{"num_hidden_layers": 24, "hidden_size": 256, "num_attention_heads": 4, "num_key_value_heads": 4, "head_dim": 64, "intermediate_size": 1536, "vocab_size": 1024, "hidden_act": "tanh_gelu", "norm": "layernorm", "norm_place": "pre", "norm_eps": 1e-06, "positions": "rope", "rope_theta": 10000.0, "rope_fraction": 0.5, "qk_norm": false, "attn_scale": 0.125, "bias": "none", "tie_word_embeddings": false, "parallel_block": true, "init": "normal", "init_std_qkv": 0.0235, "init_std_o": 0.0, "init_std_up": 0.0235, "init_std_down": 0.0, "optimizer": "adam_variant", "learning_rate": 0.00138, "lr_mult_up": 0.948, "beta1": 0.9, "beta2": 0.95, "lr_head": 0.00605, "max_grad_norm": 1.0, "warmup_steps": 280, "schedule": "wsd", "decay_fraction": 0.663, "decay_shape": "pow", "final_lr_fraction": 0.0, "batch_tokens": 131072, "max_seq_len": 1024, "doc_mask": true, "train_tokens": 1481000000, "max_steps": 11300, "dataset": "wikipedia_en"}
MLP neurons of a small language model. Each row is named by its layer, matrix (down: output weights) and neuron, and shows model dimensions 64-255. Each number is 500 + 40 x the weight over its row's rms, rounded and kept within 0 to 999. Numbers have three digits each.
After each neuron's rows, "fires before" lists the tokens most often just after its 100 highest values on Wikipedia text that the model never trained on. A number after a token or word is its count.

L2.down619:480478420505522493511409567496517428488445444461524513476506528444489505445467510482471514470474475486500487514545421539454504517556468437472500546510453538435498496520515471585520463456515498523538513524512525468585535479535516403483528445480492428412481435613521556510505474468440489535501436453515498476489485523467479420509475456438535533534581404499427465454458604521512515530507530549515482513476504486555535451472461468514491490586462493471459505550472581529466531456563483503484616460504507530489462487515554461506455555562503503476505499537541449476442501485488529460
fires before: "ed" 18, "g" 11, "ch" 9, "ation" 7, "er" 4, "ess" 4

L14.down1046:584467556494528468449542516431469476497477430591466448563381514565503441452492492482475488413514523593475476470515476505515480516445480550509501459510533517553547487413602552557513519510493499513468477461542484484507439492502447458529542479443476480459505442525546515596510527438450470520579521438564517502504479457436525494534434533504535466524528486529467501505519538450552465538550462533519513515502464498510510542546485498558439511459538549487504527539507471489486461477510515526424494509426484510460489445518503454485500465464540505513482499527459514452493464436557522559
fires before: "ist" 19, " |" 18, "us" 13, "." 6

L2.down1392:505534471520510488392497559453496571473497498564482482540479424539551474478448531475516448484527553517429527476524491474519504569548491508538503460531433487502518489494480539402452511521500496487466479495527437482477449552503487505505490550496524556545538560501490478520523484546498492471481535513489428552477476483530537465496526466497423512488507499468538531464471483404533442508567480498542501530507467490429530565439519531525499488475402484542473486480510449483491472558505467568480543500485450412479591414459456502491521499444514503489456423549463496435506447539549569502
fires before: "y" 18, "er" 13, "\n" 7, "ry" 7, " Le" 6, "s" 6

L2.down1161:518435498476418543460502526581530498529558499479504476563552547565499533580489506498512473515565496473516443491523553486495523555560505511519446527585507503507496522478527516494529592498505493546553471563565470547451456518516537513452553500569483566536507477513530479501501518520534469577518507543559497479519497574561523527520534518548475519553467463521549601557558492465511539518460496481555547514487496527518458495519549463461539540501476453474549454551432487510499511529521516416506443466507500587496521506490527511427420602447494519421481464489484490542519457468496545494
fires before: "ond" 20, "le" 12, "ch" 12, "om" 8, "um" 7, "re" 6

L2.down633:575493540563515493531502622520509513526519510538543468516512511546451494530534574502527483462520510446494566467542548504529498526563546465588503527498487509466444546569495509533560555521481498510550498530550523491531554540529487548536516465559611488545529479501538552457483536507472529540525578516531503522518394551522516552564509540500459535471504502507511554576509489601515597532586474501468579531473554479464522519484472527512511515545475513496479579516502536545530582494512464522495494508476559525490504505518436520495423524496497490576545497527491471532514458530569539538
fires before: "op" 21, "e" 17, "ed" 12, "s" 8, "and" 4, "," 4

L2.down1432:477499482507468578502495400545443525512469467451542534476455537507513551532404424483451519503478521520512456575472524481463544515505467409512543532482454494546570506487492447481475464525500538471520486503433563505530459479490537448406551565493470523443523525486535541488411483563529495480532448511526544495493533500484477422497515537437598498477492460522500451529504562488513483467436548482502423568578456524562490544484483509630446468588550510520496475470571524524468488518489512435468516463486431497531494502490563496466419469541443497443465501493545477452463507526453485500
fires before: " " 38, "ter" 9, " of" 5, "g" 4

L2.down848:499537510550490523552429526529477518509499518511565522549547577504608571512468492532399546517572504455505506530499491550548494500454471540463569558501523525438510442493573570559539502522500592485526560595431458557535519535515519536549527498491403525470490475578557543446559499488433546546511478590509555514504558476480514466566510495528567510538496524536460476457446551547537449515509544553493523530577505496465534478454540494471497546595516481534476527502512575627499557549565518572504582516512500486505497497477497435554497557510456505470449482507497521485450515508491515471
fires before: "g" 21, "ced" 19, "ed" 14, "c" 11, "ts" 6, " " 5

L2.down224:530536563476563470457493523463445545514467495545488452433575507506567514481523482498493498513558536522461502486480505490546458453494534592464497528480563452472458445493572625460534465518517505426431537478441491538574463546489462551499431531533468433464480508548491515552549501511465507501488534480484482495515528546526479488468467529541447527467516498460514422484524462503520464506561432496439536466517487453489514487517520564505491551561564485459485485458473490536552478532463455581516590504530515417435491508491405459576508475495521544528491494492488565465439474509544479526
fires before: "op" 19, "{" 14, "ation" 9, "s" 7, "ant" 4, "," 4

L14.down1001:489495544430553566505501452536531445470484501494513494528604455482534520522488527453484503518511522517491505476484493437546470501519505501490582489470556557519473507514585477505479493565475528400505474580438582456532482558442446473466488504571540574553430367564486419495470551483472536431465510446423508512537479424548483467565488522464470462488519499478498501493439460576530489453491465444546458481510565536479518490507525534548554456559510483456536570550511497499518534485483504549480482488479434510457383546432465520510512491517441547453473546527584476421544499497516486492
fires before: " " 59, " B" 6, " M" 4

L2.down1448:479516518513493497540485458534580477445481486532501448473487443478502476499547540534516500509437468547548511477501517522493577479485484523478443517521507518539495552564469495514471529502468418547475421500559489483513436453442505502476563406470521508501528515503579482514472455514551529506488494478544504496506483441471523457482485522564453451489521480464491504541497486483451535476456407538533488483420543539522473509520503437442511424390482540535440507529501440439468419460474439411476428526522443493494476534464505465431536512468520455494476528486552552475565614483466522521
fires before: "ver" 19, "ased" 19, "ase" 9, "v" 7, "at" 5

L15.down593:539528494548535474480505499516439508489492445435483509447523424503515476533482478506544477527507525569483495524467455478497440513402447513525540497503573469510499469521508448600508562584507499456528518473473457410496552530453470508576485417591483473570476441509561455533464475468450502528447544571506503502484531511466499517442504584459476487467498546466546544465543474506517535577448508491451525531488505492492587455496576572522538549425499507463505443406510466571517492446521464512484519512460426472497503519603424522534455493531515514575575535519501527515487482478503537535
fires before: "19" 27, "6" 6, "7" 6, "ter" 6, "ri" 5

L2.down1220:616522476522546589481498427539553506540512490585515437531482473524467545494431515489536512489512511505492474534423488500477514520546536480560484520552436479508496575466508448455507583510503490501579464545489458441484448548465494530412553498493507575571530505517525454535524453515584562505505482460585455512522507506510543456514536437517503425483539454490614525526509572510561458549482444556517467522533538549614508543474460460490542438476478481496524482581477440413473505491498494474490546497516439521521494520501475455499480599468497458485473487551535482458482495525466500509
fires before: "ain" 20, "ased" 19, "ase" 10, "ov" 6, "," 4

L2.down1344:429440521587454486477531501539505456496519498492539526456530497525509511523468506506510551467470575464531526533522484543493507562515462447528547514486461506536509479593513437571527511533506525531549535524483500514556580540487599472459534510506515513503460536506478576508468497547475542464515439571496555468551593549481543446545482489429498476508520527531459472512522602561567518500488530563481471553543524514548451476400470435576413523495453516517518560551569561548473530532595533511464454491510428531533464501528543501439437547534418493523531505489571437459504536525502488482
fires before: "ed" 19, "y" 18, "ice" 8, "ic" 7, "e" 5

L10.down1355:524471480468579562488505506528494552461489573500481516525438486454458549529530528522426472547522492502497530451497550511492498521536518559476476517532509573471473491513555449539527544497494494560602521517526454550490499437569444445617438460537497526483501505540496487514466486464529516470461469568583477525535567458505552493508496537543550570465533521527535509470497483453528493485437478525543539501447592483513506475461548495482475517495464489444516505457505471513549452588524499523456544517466557565523531484474519552531478471513540526401539467471496498521447508520521500489
fires before: " /" 16, "|\n" 16, "qu" 8, "p" 7, "|---" 6, "4" 5

L2.down800:498475555544467430457546534417493437445504460533473479467495398444503483448465569522501468413563539524426569488527473405519465570551526456489492497489502480483459498577488449516398486466498504515490479435492526439499506443490510472459501424506539507554495462493499522494495479500512522481436457452443507493499507494502437421492485476419413452502492458454428539481549452519486494471561490501471478510505503453483463482430450485451468451427447535433500510506435491521487450480449452525484447465530464494471500482481442540473475438534486496594444440472465513448552508549502536452
fires before: "ing" 17, "ren" 12, "ain" 10, "l" 6, "ings" 6

L2.down315:481489493555444540472540532555508499486506495481535492469524427446442495471393490548463524490514472545564532506494513475422491490552490503466447517500445466483484555573556454490482520539483432498519531526459521495543501465537479433452544444438541481497537491540548524504486444500502543554506487514587515447487508490497498431453509506571544522486498376480478575474489521527556499501487477589518453490585534519547497476474501442497447482480436491550477512512495539506494491512480471569432475433501376499454439489529483462427517512438494465507460443520498511449471555562529455480
fires before: "ain" 20, " on" 15, "ov" 6, " in" 6, " by" 4

L2.down284:454427486466501534522509412540445535500499559430517506524495504531529490532533443474457468529435450499471442435528534533469564503506464491441441533478504529507491524429470507466422525514450520557488433444516489528409514494465501508569458569446510463487540520444470516509439449519511512446526517550514490479463506453480517562512514543506473526535466536543484519493449445437531522509390563445507502461502494453465469545494476488451467521518555468510472489441496445505509531475405543431493485520483536575509514412508504495447456508479496479420449516469456474521513484466543532525
fires before: "m" 20, "st" 14, "l" 10, "v" 7, "s" 5, "ad" 4

L14.down5:496469464508537516487482487478491419496454548503558484453489390509469505474492570460482426515523479506546542469561535502516455549516489565587521521516443543494507486547503516522439475569530520557507501485594528477532483493445516480499455451495490467522518498395485594511471482541490534453582543444538493445494520498483525515495530495551460522560515464461505435518507494540534461548518480489570456491489477488515537545485528481517530508517481517519500398498557512531513561504518557471478516522464504510541525455450514425543511523476497507525495485514483604467509474483549566460
fires before: "|" 29, "in" 8, " The" 6, " In" 5, "ious" 4

L2.down1194:589483474423487541546509410514460456483425468440531457469486471500473543508508496507492470495446477506530419468525582536521487484505554421469483519484463534484481488470469515476489472521533516501531513470475546464469493406489523447529515562486466567460564448461511489473491463489536522490489505463496491587397536459475462406462470523527544511566514501494404496498528491518468505536473460415520481481484410493537569503451551460524554487510467501542444425461544432506445491495501536455504570529444536488552503464436472449553506437480536515506512469489468508568498518401545527497
fires before: "op" 20, "{" 14, " War" 7, " Ch" 5, "ular" 5, "s" 4

L15.down373:457509455488568415497528458538479522467511496452511513541527448513458485472493520489544447447493496522521498461521489509494465530404491491576488489570472534566540542471507493495517430567551515542527471470473576522525441476528498533459529456476443533504436522527518543485558521484527557508483539432496520522572480474534438494463463498559562535512556469502519489447500550466464481564504480570540450490500473434484464522484560472518537497507531499493442465566455487504550435528484590445526499464488491471498438502534505506486448452488543524520496490590517498525441496571486461528
fires before: "|" 45, "-" 18, " Part" 4

L15.down1406:506517555507486488470547499487550547451592524520441474449457524595530502566508486472486537392597519511508562499486496415549480465519509463476487470560466509492517553513468422503444481523435517507471577487459423442538551534516458401549469514544556506465568451526459502557569513555554574524472493511511501577498436451412465516543504466485530505544491474463506536510469501539449531529424540499413518512544505515513595493479513564488556574469471524502498531490481476557597508383479522470506554442472503505554464499513486550511509519498505551544519458489456523526475485494498488524
fires before: "ation" 21, " of" 11, "ter" 9, " in" 5, "ist" 5

L2.down1112:395503523503500480498541446501452490462552493432462508491492560504555521489459433542497549506507489542460471487494525477511554517532478476487536543522488524471524451485510510500474489487491548460524526407461579494479557469481570487466529553542497484476497503574479506508543493523436535502555484572533582456506553542464473502526464515411505570495461533511463473533507497469592445464490600549551512502578431470492466507557450545616396521556557527466507389514467514506546569533476527520491475518541459548543531476506572539526457534558493534441444503509464532507535475541545508474
fires before: "ign" 19, "c" 18, "ent" 12, "ond" 7, "i" 6, "p" 6

L2.down1121:424508450508490499555515420542523425495505457475486500538478529471425516511416477522522534538425521525547472525466538462485541527501435469483460511534437530516564552492504443557463476470437494516542481474479512471508535477478526507499566535558488540479493489500510514494509457558527488516508480533597581463538519499453459432524536592413599526571439534524484526523522496470527482448436593518480479485569452508563452533531481460546445505495541567491534416558491542454502522551498536450496443489510486587555567471487582543447499535499442492436480521474451484501502576547441490473
fires before: "ign" 19, "c" 18, "ruary" 11, "t" 11, "st" 10, "n" 8

L2.down85:487615488552530477529558600526503511532543521548557465494497540484486464498521480550560493480563548568474535572545475498490518508465525533552545506492496532477551504528504518563502488565543469485467577533502606544538490532521505485524530544571566538538528485537485483541561515514493508512543484440531528494532531565540504461522537520479556527553515547518444546521505553504523532558571606495473542507525482520476529559452476530531521479547489555520489540580527569530545509523530491560521519514593516518551577573555525503510551508524563536526547550492546482516518550553528512514
fires before: "|" 27, "0" 20, "or" 6, " |" 5, " m" 5, "ed" 5

L2.down1370:483527457494558527471498516551513449522543454437467457466482518484517491488461436537517445554527449591459440561488514437480395489530538473462543498486497512507462515456445525550509503502560473492499548548501576497556526434514542467572516512535475520478505508505596484502559513466528497570394467434522466527523487521511379443486518437450509526485480417432464569507503509523462438515506452487495575501473508498517512495478479460482489506581518531407495408562491447527413469481507532471486470540488486534473550503511484497485438461517511530565537543497509475523484473493428450500
fires before: "|" 27, " Y" 15, "s" 6, " Z" 4

L2.down263:593460584485514508457491554487512500542477436494408493516559449534533492522576538472509506471476489437496501534520539446523524462558522460530465530487544450481416530491466558453507540489480452453554490477511504492524446463443440480435462464514563423533475480514485462506491462478514557520489515491498431467528468453572472563504480490559443508353560486459535479513556455544488482487522404526445531457511501483559474465562519514499485440517509499447522561399431419514475492488478482490493566499482491452464449509447428504545417479487513500547496440456504522475530424455590459456
fires before: "op" 21, "l" 11, "land" 11, "s" 8, "," 5, "and" 4

L2.down798:496504485537521541454539556510440490521547516498546560535522498482455575489472496457491396505561534511505532435486511528472458530580561479520557487530438552494405495479558462501470459482535535540537491533549473467497538508596502510544533481489529481543578461524548520435503524485434537489492472523504512569495468519552546500522526449465509524620488471490499563446489570537536539517512522542496480549583530468430521509421492482506445524544460479509501473579540502570483588485553475538471542519529464496436515491484524553529524523507527499522489473577473485502484450560500518505
fires before: "ain" 20, "es" 9, "e" 9, "|\n" 6, "|---" 6, "ov" 6

L14.down446:470467570540446509470527542537454471487514459595416520489413491506499524501490539492503527489449463515499476520567459498431552480483490479474472508511537413498540477423451472485503514538463496536470465463455520479540487552482515479476528565509513478465440432442525563511506491525463526509496531481540501534490531448498513495483467523498557429424496373488483514529484526439493522511540554477477501532545561508456486475497533561591484486496567460523534523456477457535534474528483416482524511558522502566534396456529464522525543514540476480499541482509511512602485475524523496584
fires before: " of" 13, "," 11, "." 8, " with" 7, " in" 6, "s" 6

L10.down328:539571573492545502491516534525480465498478443508538413481512522481502585541479529541501428520582481527468528499505543455504514559530506507550566503525507537513493473497482505504534531583426461453531522513455540443529489500490470567597579469496514473458510563533484483535480511537511542458524503442529538449521572498495584460462523520568502529486485488467504456531538476532460486384508439493518490469559538539519489542548571575536501468472481553489459469525564535515528463563492485527548524500503497492514560470512439532504495424488555567457488470434493489561444587508491538506
fires before: " |" 70, ":" 6, " |\n" 5

L14.down796:574487557466470586466529465470505503575479458460487454464456518542537454537556514459569434467480441472490514559496494432506510420563510425467532476506498469515552534508460482510538482397494504459517532446420466502536484590470582602519514530517503508549585480474523463513437435554478575573468530491472501576518502495550518505448480488511489521454489436512476556480543523467487555480509499521456585522464526461505504529490527475517488514453497481552445505425465489470517512456553487561511451524606488558499461526533511534475498484524501506501514434505535587511501487504465466511
fires before: ":" 19, "ced" 18, " of" 7, "ing" 7, " and" 4, "s" 4

L10.down620:516499440476525545508555454454510549517491567497456541533539531561560426481470482474621502515435507394488504574478483522515432512445477504466507537506523430526528504513509528473511478513510480512493552568567557505468484572487498475462513530513512473572484520476477504476528523514501441562475481531479600544479428518547413514564544489502501505503501501510524567421449498466483558516485562526507468562553537510501516470496517495499539530569505515494539534522471585463489514477619490461513494468493439473484529538512548500416559533497424522522479569536473517520576477521520490476
fires before: " " 39, " in" 11, "inal" 9, "ious" 4

L2.down6:503529490522521574504519533516534482546540516487553544552558560549518570528526529515514564565570534517572525524531527548518479477529536550528555550502509535515524496553542529576555507504552567532550541524512526534515556523551520503576496567520504554503485479566536531523568538518513537542518553536525574520524542550525516515536484488510549527575542521549501528518526591548505519531533526559514553568586523509528541456492517527512509572547538512553582460571512582560539554518557548580552539524549518534536521547528537548554540564524520548526537539547506494515507506522534507504
fires before: " as" 23, ":" 13, "==\n" 8, " of" 6

L15.down1292:548526453479493507537566544476550476587395490504507458494531511494500457546486468498461522523569510549453510523530453442530504443434578498503492527435453533501441489546496470532492505437533496588430579444487510474519534531508480464532440520540438585462522555487506478418517493557474440560487468512449567579523497533497456447496563451479462502457523501588503482448471485456520550531524539503502447544459531490470460525531554493520536472445472492517484417441480477587494498499513522428528547466548489505459494526435481487503478471559502560526460454455467529477519560500505436467
fires before: "am" 17, "ed" 13, "ect" 10, "ished" 7, "t" 5, "er" 5

L2.down202:508493519638527494491505585536530521468568507575522503517458448521440465521467553544546505493546544537490612518543490495503499560581532510518495499520507533481527496599497458542539536514573498568527522546533495472537522538561531527504549468527573512555544512548492545507529487522553549520527504565561575467530502542522539463540546507474495496565484467502514560531505571541532523514538533542525521571523579513471509497491484464524471485466441504495484525593506563538480554537526490562453485484529466552474501508550528492478477507513512514527483483544518534488494528571484534525
fires before: "ain" 20, " on" 15, "ov" 6, " in" 6, " by" 4

L2.down80:540461500496490485525492485505527487465469469494464500433478419446540506504539518540525513446494466556572502450500452544516559458448465518457470479496498542495540550466496505423451477490519505504438483491448485476495428505500486505533510507470485465564568528530474445504537538419500434471467510460479506514440486463519521449410467522586464474461434517489507485471563431423476429521516480492600508459474460483447535473551491503451548516434489454466522496466505475459539477474455548553471465527534495459520460494509472442503549386468560492544473519505490640493539519486476510549
fires before: "ver" 28, "e" 7, "at" 6, "v" 6, "as" 5, "qu" 5

L2.down1044:538485525582509549484517445426472491491540414531532474524567499557535460443473496474508564453565410509382526542484499452493484534506506460527511508534504486480398471518470460479492472505516509489533502542534529465465414487579472460470547447563544490546513513581521480506475466555489504520524424490506386482546492510530483473523550406421433461482548459406507538470512508525512514511511527494451496505472446474525526509439502513458490433491455526426505497425446419553439495535508397468471553453516468468483545496479468500486445497520464486504527472481514509498520452558494489455
fires before: "ican" 19, "ing" 16, "ren" 12, "l" 6, "ings" 6, "ished" 6

L2.down615:460442518575446529497525526502455455498509482432487488438513443425537475503496494555475534426492453547480529498513549507526545506518459492504488517505453474467541509582456484475471494543501488439519457472470510465522440484490501493350504441519498454591472510491480506523513455562479512495499486530446525494474526472515516461571496528558445471445520498463441567516511466441470500463502521520483443478525398505509480522488480423493419504472468489502494549451464475469477454500466463415462449429535435457565515538443467494451496520446541479502464467432481447431607566473492569522
fires before: "l" 12, "il" 10, "b" 9, "or" 8, "a" 7, "in" 5

L2.down389:512602430503454504521534489543497484477575592517546470525512537445492471513478462528496465547509531527488476612498496466507474510538541533517566451522463470480562508490467546541540470565426456502484505574509543564502449496509521458484558566585490549441488505490532497527572492464519507542527470517486454505545536536510498467498544556519577499544528420556435537531431536448507452472561536469552514536454483531510539560465546408530482439530409488561468538552475524489459496526577469447498529502510496506561630535486509476493502544476533501424515512500492430530436478517491458480
fires before: "|" 27, "op" 18, "f" 8, "or" 7, " on" 5, " of" 4

L2.down9:544484440450478470499569490444411456454457421451492463429512421476495474456500448477473488489537500550473499493519462521511469423486488540467479484461464502474466472496528537496484467459554473491447591473456460468495451466515456451498455505439491549519494481534430473535546465435503474454417474456475459482434547510517433418400450442519466494478504503446474472432550512504512462483542505478428494439552455473458535497443501487432469530513466457477514484503544438517519452530493476606499511488501486437492463503495426445582583403470552510529482438431493528461499513483572464449
fires before: "hy" 14, "s" 11, "h" 10, "ing" 7, "er" 4, "es" 4

L2.down320:493509555555499528513509455484481535474528552576551548530481562519492520491458488471489617499513506531573534518488525559517542452530515553527459514542445506502537523580567469517529501535433518539457448577534484518507507517527493569532550519546503491505509546535483504532458458563530517485559525592536572432509485500472563520464520567460530554476478557510553468527497546540581556465496544547519446528521526526524517485511501527585425523472494466560512505512509518495532616539448499502461480550487501502528497491535502534487542507532480394454496550585517519490520602560473447583
fires before: " of" 26, "ic" 12, "y" 9, " h" 6, " |" 6, ":" 4

L2.down306:465485446452450461496505455492468433449415481498514479437451418435437469420492488464466470461462544556511504470513501554501546479456432486479465430457445490483518514528500494457443451468483495507425514431470475464548450432477439434493514428454499446504540444475475468476449479411491459433511468433432494564448535456462491421447435519522510451485518500518490445458535494478505484466494515478515454438509445533468469506451542486451497451473428501494472517490547510489530443480480445486482535494512492412509440524489485461504561434451482437514420428455479542456496526458508481457
fires before: "l" 15, "or" 10, "il" 10, "b" 8, "a" 7

L2.down809:512488479487390463487551424544465492461499490523488505558504501505494504469497504486527443453502561511551485524505508492494533467467557544473475418416482481484532513484479478549541469545481514460465481458479508496512521518489457519533534504497437528685599543565472550527449475503488547436501555516500578512455575453506457552524493536475423472391494498512539540499465495497484473489515466508532468498440542504486488539415482509551560514490462466434460484515453528549485564510554511469544550468505452488512488589496508459470515524510458469504464558449527488535450528487477486313
fires before: "ow" 25, "ort" 12, "ip" 11, "ould" 7, "ot" 5, "ock" 5

L10.down1142:570547549515476479502527529495478533518504501523550556517509504562509546558595591510476508520536446544508529477486530512567538473553526535542514528550508490536527537529568463567501576560550501485582516547530486539520521481550528508578506530542517490519529518568530511586512484501489538510560499558562470572527498547533564499502518546511478562544498490536565505537539536546542542573548506499546538508473577519569501521501546465495519458453488481516571483450542500501572542561507521569503501507552501535559464549484446550596463481521577509498535421535493549493502505505470568487
fires before: " |\n" 25, " |" 23, "lect" 8, "a" 4, "e" 4, "le" 4

L2.down1060:442491438508564535443478553535462488451475471473478516545469525572552575524449529415487486562499508495555465469498476477479502487609537474453444507447466538466487503532499444501538505479574551506563500473515489535544510476507520451467519545495541470419488467590580542496505522486491589521502528615493537457537520531465469535464479493472532537475513424489484459552423589487502480484476490529499551570489488534481552459545531497524494475520581477526476433496497526548480520482495458538388600524488512543447524474488471465515485539475512511494536447555503482488423497494510474455
fires before: "ord" 28, " of" 12, "og" 6, "ent" 6, " " 5

L2.down746:511461502487493483442456513464481484471429439491462564470458464454548478451477560461464439487484498469498546464507424525489466533514514475445503448485476494477482458524497468541434430476550535536514499491497517456559422494540487465488511476486511458506494447479557542428453472417461470395403475463415506607480485447517470422456451444481486426495495499519481468428492551446462486497526460498510472519475471474433521457455531529489534420498483502498466503474489469494506436474527413484458544455533515409486444511468454465514509466476492482557469467560467478434513419516436519480
fires before: "s" 25, "ated" 17, "al" 9, "ation" 7, " |" 6, "ed" 5

L10.down1097:520566493564444428450429504572475495508424427488555516528436487474518488536612484547508485447533462524469530511539491568537511452497545515565554578482467544474526526504477509589426513598595578524515485441473450447482498469447584547500478496539491568540527487537519467581503476491473570554539530533492515512484539571485531556482485529524525493466513451484580493484555549502509480553558463500546577468487477505480515563522527463524472489519528506509493508440469548515533495545491528454493524475556429458558476449440461564592478477540606465448524480469506518513516495499520558484
fires before: "ced" 18, " |" 15, "c" 10, "s" 8, "g" 8

L15.down409:539513493506551466498474450463465506502477490480519476539501498511497489479526470473523449524534511501528541476536566515515451506460467509475485469526516524542474540564452497474470498479469504527524492523505476514480486449537539563479493479518501502520469507510554457522474477488486507508554502497525480418523501526455480450522518513464511512563529559459566472477491487524403429525527514504518519441489538470520547476506514550509501504527533484521472492483522460508447529540468515536551549448519469517491461467463499467501481539475491544548476514496477553475512492490414452504
fires before: "|" 29, "==" 16, "In" 6, " The" 5, "The" 5, "A" 4

L2.down341:477492492440510544522478449514508495515482530494505529535505534579565524495472505480497532580442453506555522460499487569453496467599520532484500531516436499523449487523526532514511500489439501482565458516551460461495462471519532477499520545450489466432517485559576490461457498519520537441503484545514576501447522458429502481485489464552528515545537491502553473494491620489531495481507451568520479521532484526486494436555507490625506446536490479537519463536499408544515512528520434454436600519460470488450488505448522505482479605458499502389502471575539493472484502513507478447
fires before: "ment" 21, "g" 11, "ch" 9, " of" 6, "or" 4

L10.down18:432424390444577585464568484513405505481597493486480498529488508482439517492444459489541494476483462467449460522479440456519447512463458490573521475401497543485527497505525464459494420455519463474426607456526507483415510499538445416468479427556488456474513520439433518520477509495492403538446476491493489489415463507551471467517464507522507558492555556479497489488459524461558519413461499535493474534504495520521542425508459551560451541489468502490519532502506539518481455538495475502489574485479507507432562451564518480412540488458485508504507524478500511558446510552508464536
fires before: "es" 12, "d" 11, "al" 11, "ed" 8, "r" 8

L2.down1140:421510458494468434454409529484478457471487457427467535489506507485519502448466510523473532511540441463463431547449403431488439539452476450463578507544494507461485460477503499531503471487505556505472516524481478446543536460469543512549476459505405521435473483501523530452493473455433465503437465480432453508481472506485448438476422440404537489453507497447492439475468476482466464442487504493468444487504541439467489453466473485474469527531479517463503482490460532558477506530501475471477471478488488492529498421508473507483426467534394497482491487516485472440471453540415485446
fires before: "lect" 18, "ed" 17, "le" 9, "ation" 7, " States" 7, "er" 4

L2.down1524:517610444517560491545521530524514493467544503556542476473516495429526451490506510490492488522546522556468492590505453515563443470504517569489569475527533517457564433535489534551524439497511462474465534559470513505564455551525486521505478512570480553464504535572532520530547516500474500569513459503464500506526577542475527423472513529526517502465548463489515427488425536484493469449592479527455535513447533509499580527489518493513520526508515445500534545559518501531461443540531444487468574474553489469495510536483480447539569495474524502486538548545490541518471576538457429502
fires before: "|" 27, " on" 15, " in" 6, "ated" 6, " by" 4

L2.down641:568545584511547501574488509465461543559449465495502474450521488528560464496596514530539527473499447463466476517550508507565526461451501446502514530491570516516491489448500583500472552528474518494478538432441576452472536463438500534505476532541501511513513468487462500539508470526480498504502535414502438522488472491556510506524528550540502502513544573541435459549559388551456555516540486445470540441491463482475474546472504578522562489534526550462433483461472496506526471501480533573564527543511588499532509505490490500609533480518526598552554520388550533537552500478569538527
fires before: " |" 18, "s" 10, " |\n" 7, " War" 7, " m" 5, " Ch" 4

L2.down213:473520480508556512528541530523545465532501496525528417541444528517478489465466506470486490518497471488527507515475376569426486469519528525542476470463437485430446533466454487523522471474433432453491471559522543458463455517468451486500507517460497470467520427582539468462485486483536492471502468452580521441500437484433522456508541439493521443506476416513471397551466600520434493528480423532492563543485510508448454495426475510495471390469442463484491468587497493523464503479483473504457556496472483522481477550497501485434509558445515466493527548459534496528477499521489430487
fires before: "|" 27, "g" 11, "ch" 9, "os" 5

L2.down1400:535469519515380527494508460522501500490502533486495481511494533501464490523539520464470502489542495477580458509461466561526502520507594483544453541464483485450526509536480526518473510481492504492490500492489486563568519499526530504468497510493461482510493489499521560512475523524500469511421544498511505480492535410501480488491504518483473465505459439506458467371443501528511530538514494483492520500466514545509524521525499513477527460553518497423503491458487447462490493497526508479517512490514467507494473451498532460532512497404490534486479513498497524564468520483507471468
fires before: "ond" 23, "any" 12, "le" 9, "re" 8, "ar" 8, "os" 7

L10.down840:499507457549441460516493475479545463550554493495481453410540501526513495468432507499524531493473464482551501549439492456444529502463441512502511487457458422549482502507466475431514470451399409459470525528485524496507500523440505474406572510541555476556515470491463474476468506542517424530459558445498539499477448475543452444507511493468483508548488503476475508473469492547481556463442513503471479522546460480471503492492487570529552510454540508520496531519458501443479508431516520462542431487407513484403523515590524481382538561456460519531446506547470431482565548500466482510
fires before: " " 39, " in" 11, "ey" 4

L10.down10:540568587520465469503439566518516514582471524509543518539456484484551558534544535556454473524483482542524553522498544510555545535554520503529497587538474476519505577518522515559475575509562555534548500512473548466563516501422518496507495511532521532546514486605526497539493401483515571483527573549519468533552571583480539518534512570511459469514464498493546460477547499518475496564509454509516545456516546497535555504521533435476517457504539560528526486425480497512527488585516526518494506468553490544580378487446511539603422508549497530498527493489518437514531486460479580507
fires before: " |\n" 23, " |" 18, "iam" 11, "s" 4

L2.down369:542478525463470541543483449510566525466523510501525411432480445539483447462469539518475540481497464536510497461506490505459515504463461536524434506470488476459465502507467497430511587485484455490473494506468525468457468510435426500438535420448541487504508503520525462484457479520516470541485465471549466463479453494443490461468503452458412492434459431497548437501512470502518501516515448479567496449484491520525443501454497536466535466420448471501487536501474445463543430483425514511460425497467494522514454485501493399390493491453470490495462446466508526518516543479508433520
fires before: "y" 18, "ry" 10, "urn" 10, " " 8, "1" 7, "ire" 6

L2.down1404:430487425547540575511492460545491478583541518445526523584474575512473516520502432473518477618476476537496417529519480556492511485516502520477507431534505596474523484455522506453543414485536473505485478498538495509493405520571480453518530533532488478489513485533498488532523573547467422514533447532541507509498538522528568526486542459530565502575542512492488515517481569445507493423488609514506550512510420534460547547527551510538479476575523457497524447539497463507525531497508507479481592516541511518497575521468548540518530556465549495410510537518482502563506474556494501524
fires before: "|\n" 24, "|---" 14, "|---|---" 8, "ation" 7, "ant" 4

L2.down74:520520584425563529515472444508449521528459441477494508459475491511500448462543484492515497508487438538506504474521544529485491469563478508434442458498552511511494445469535581434497517485487427450446532477521482428475419497503440493524447524489537465533552489535500417488483500457522448479497493477514514491413481453513506494437520442585466530438521471474550471484582489489526482523512461515487522443547479527466518476554572552505531463515483512474496460456470389471561452497437499533506564534509541451470470534498484489560602409416549506546461449497462597499535510458540424538
fires before: "ion" 23, "ed" 12, "s" 11, "ron" 5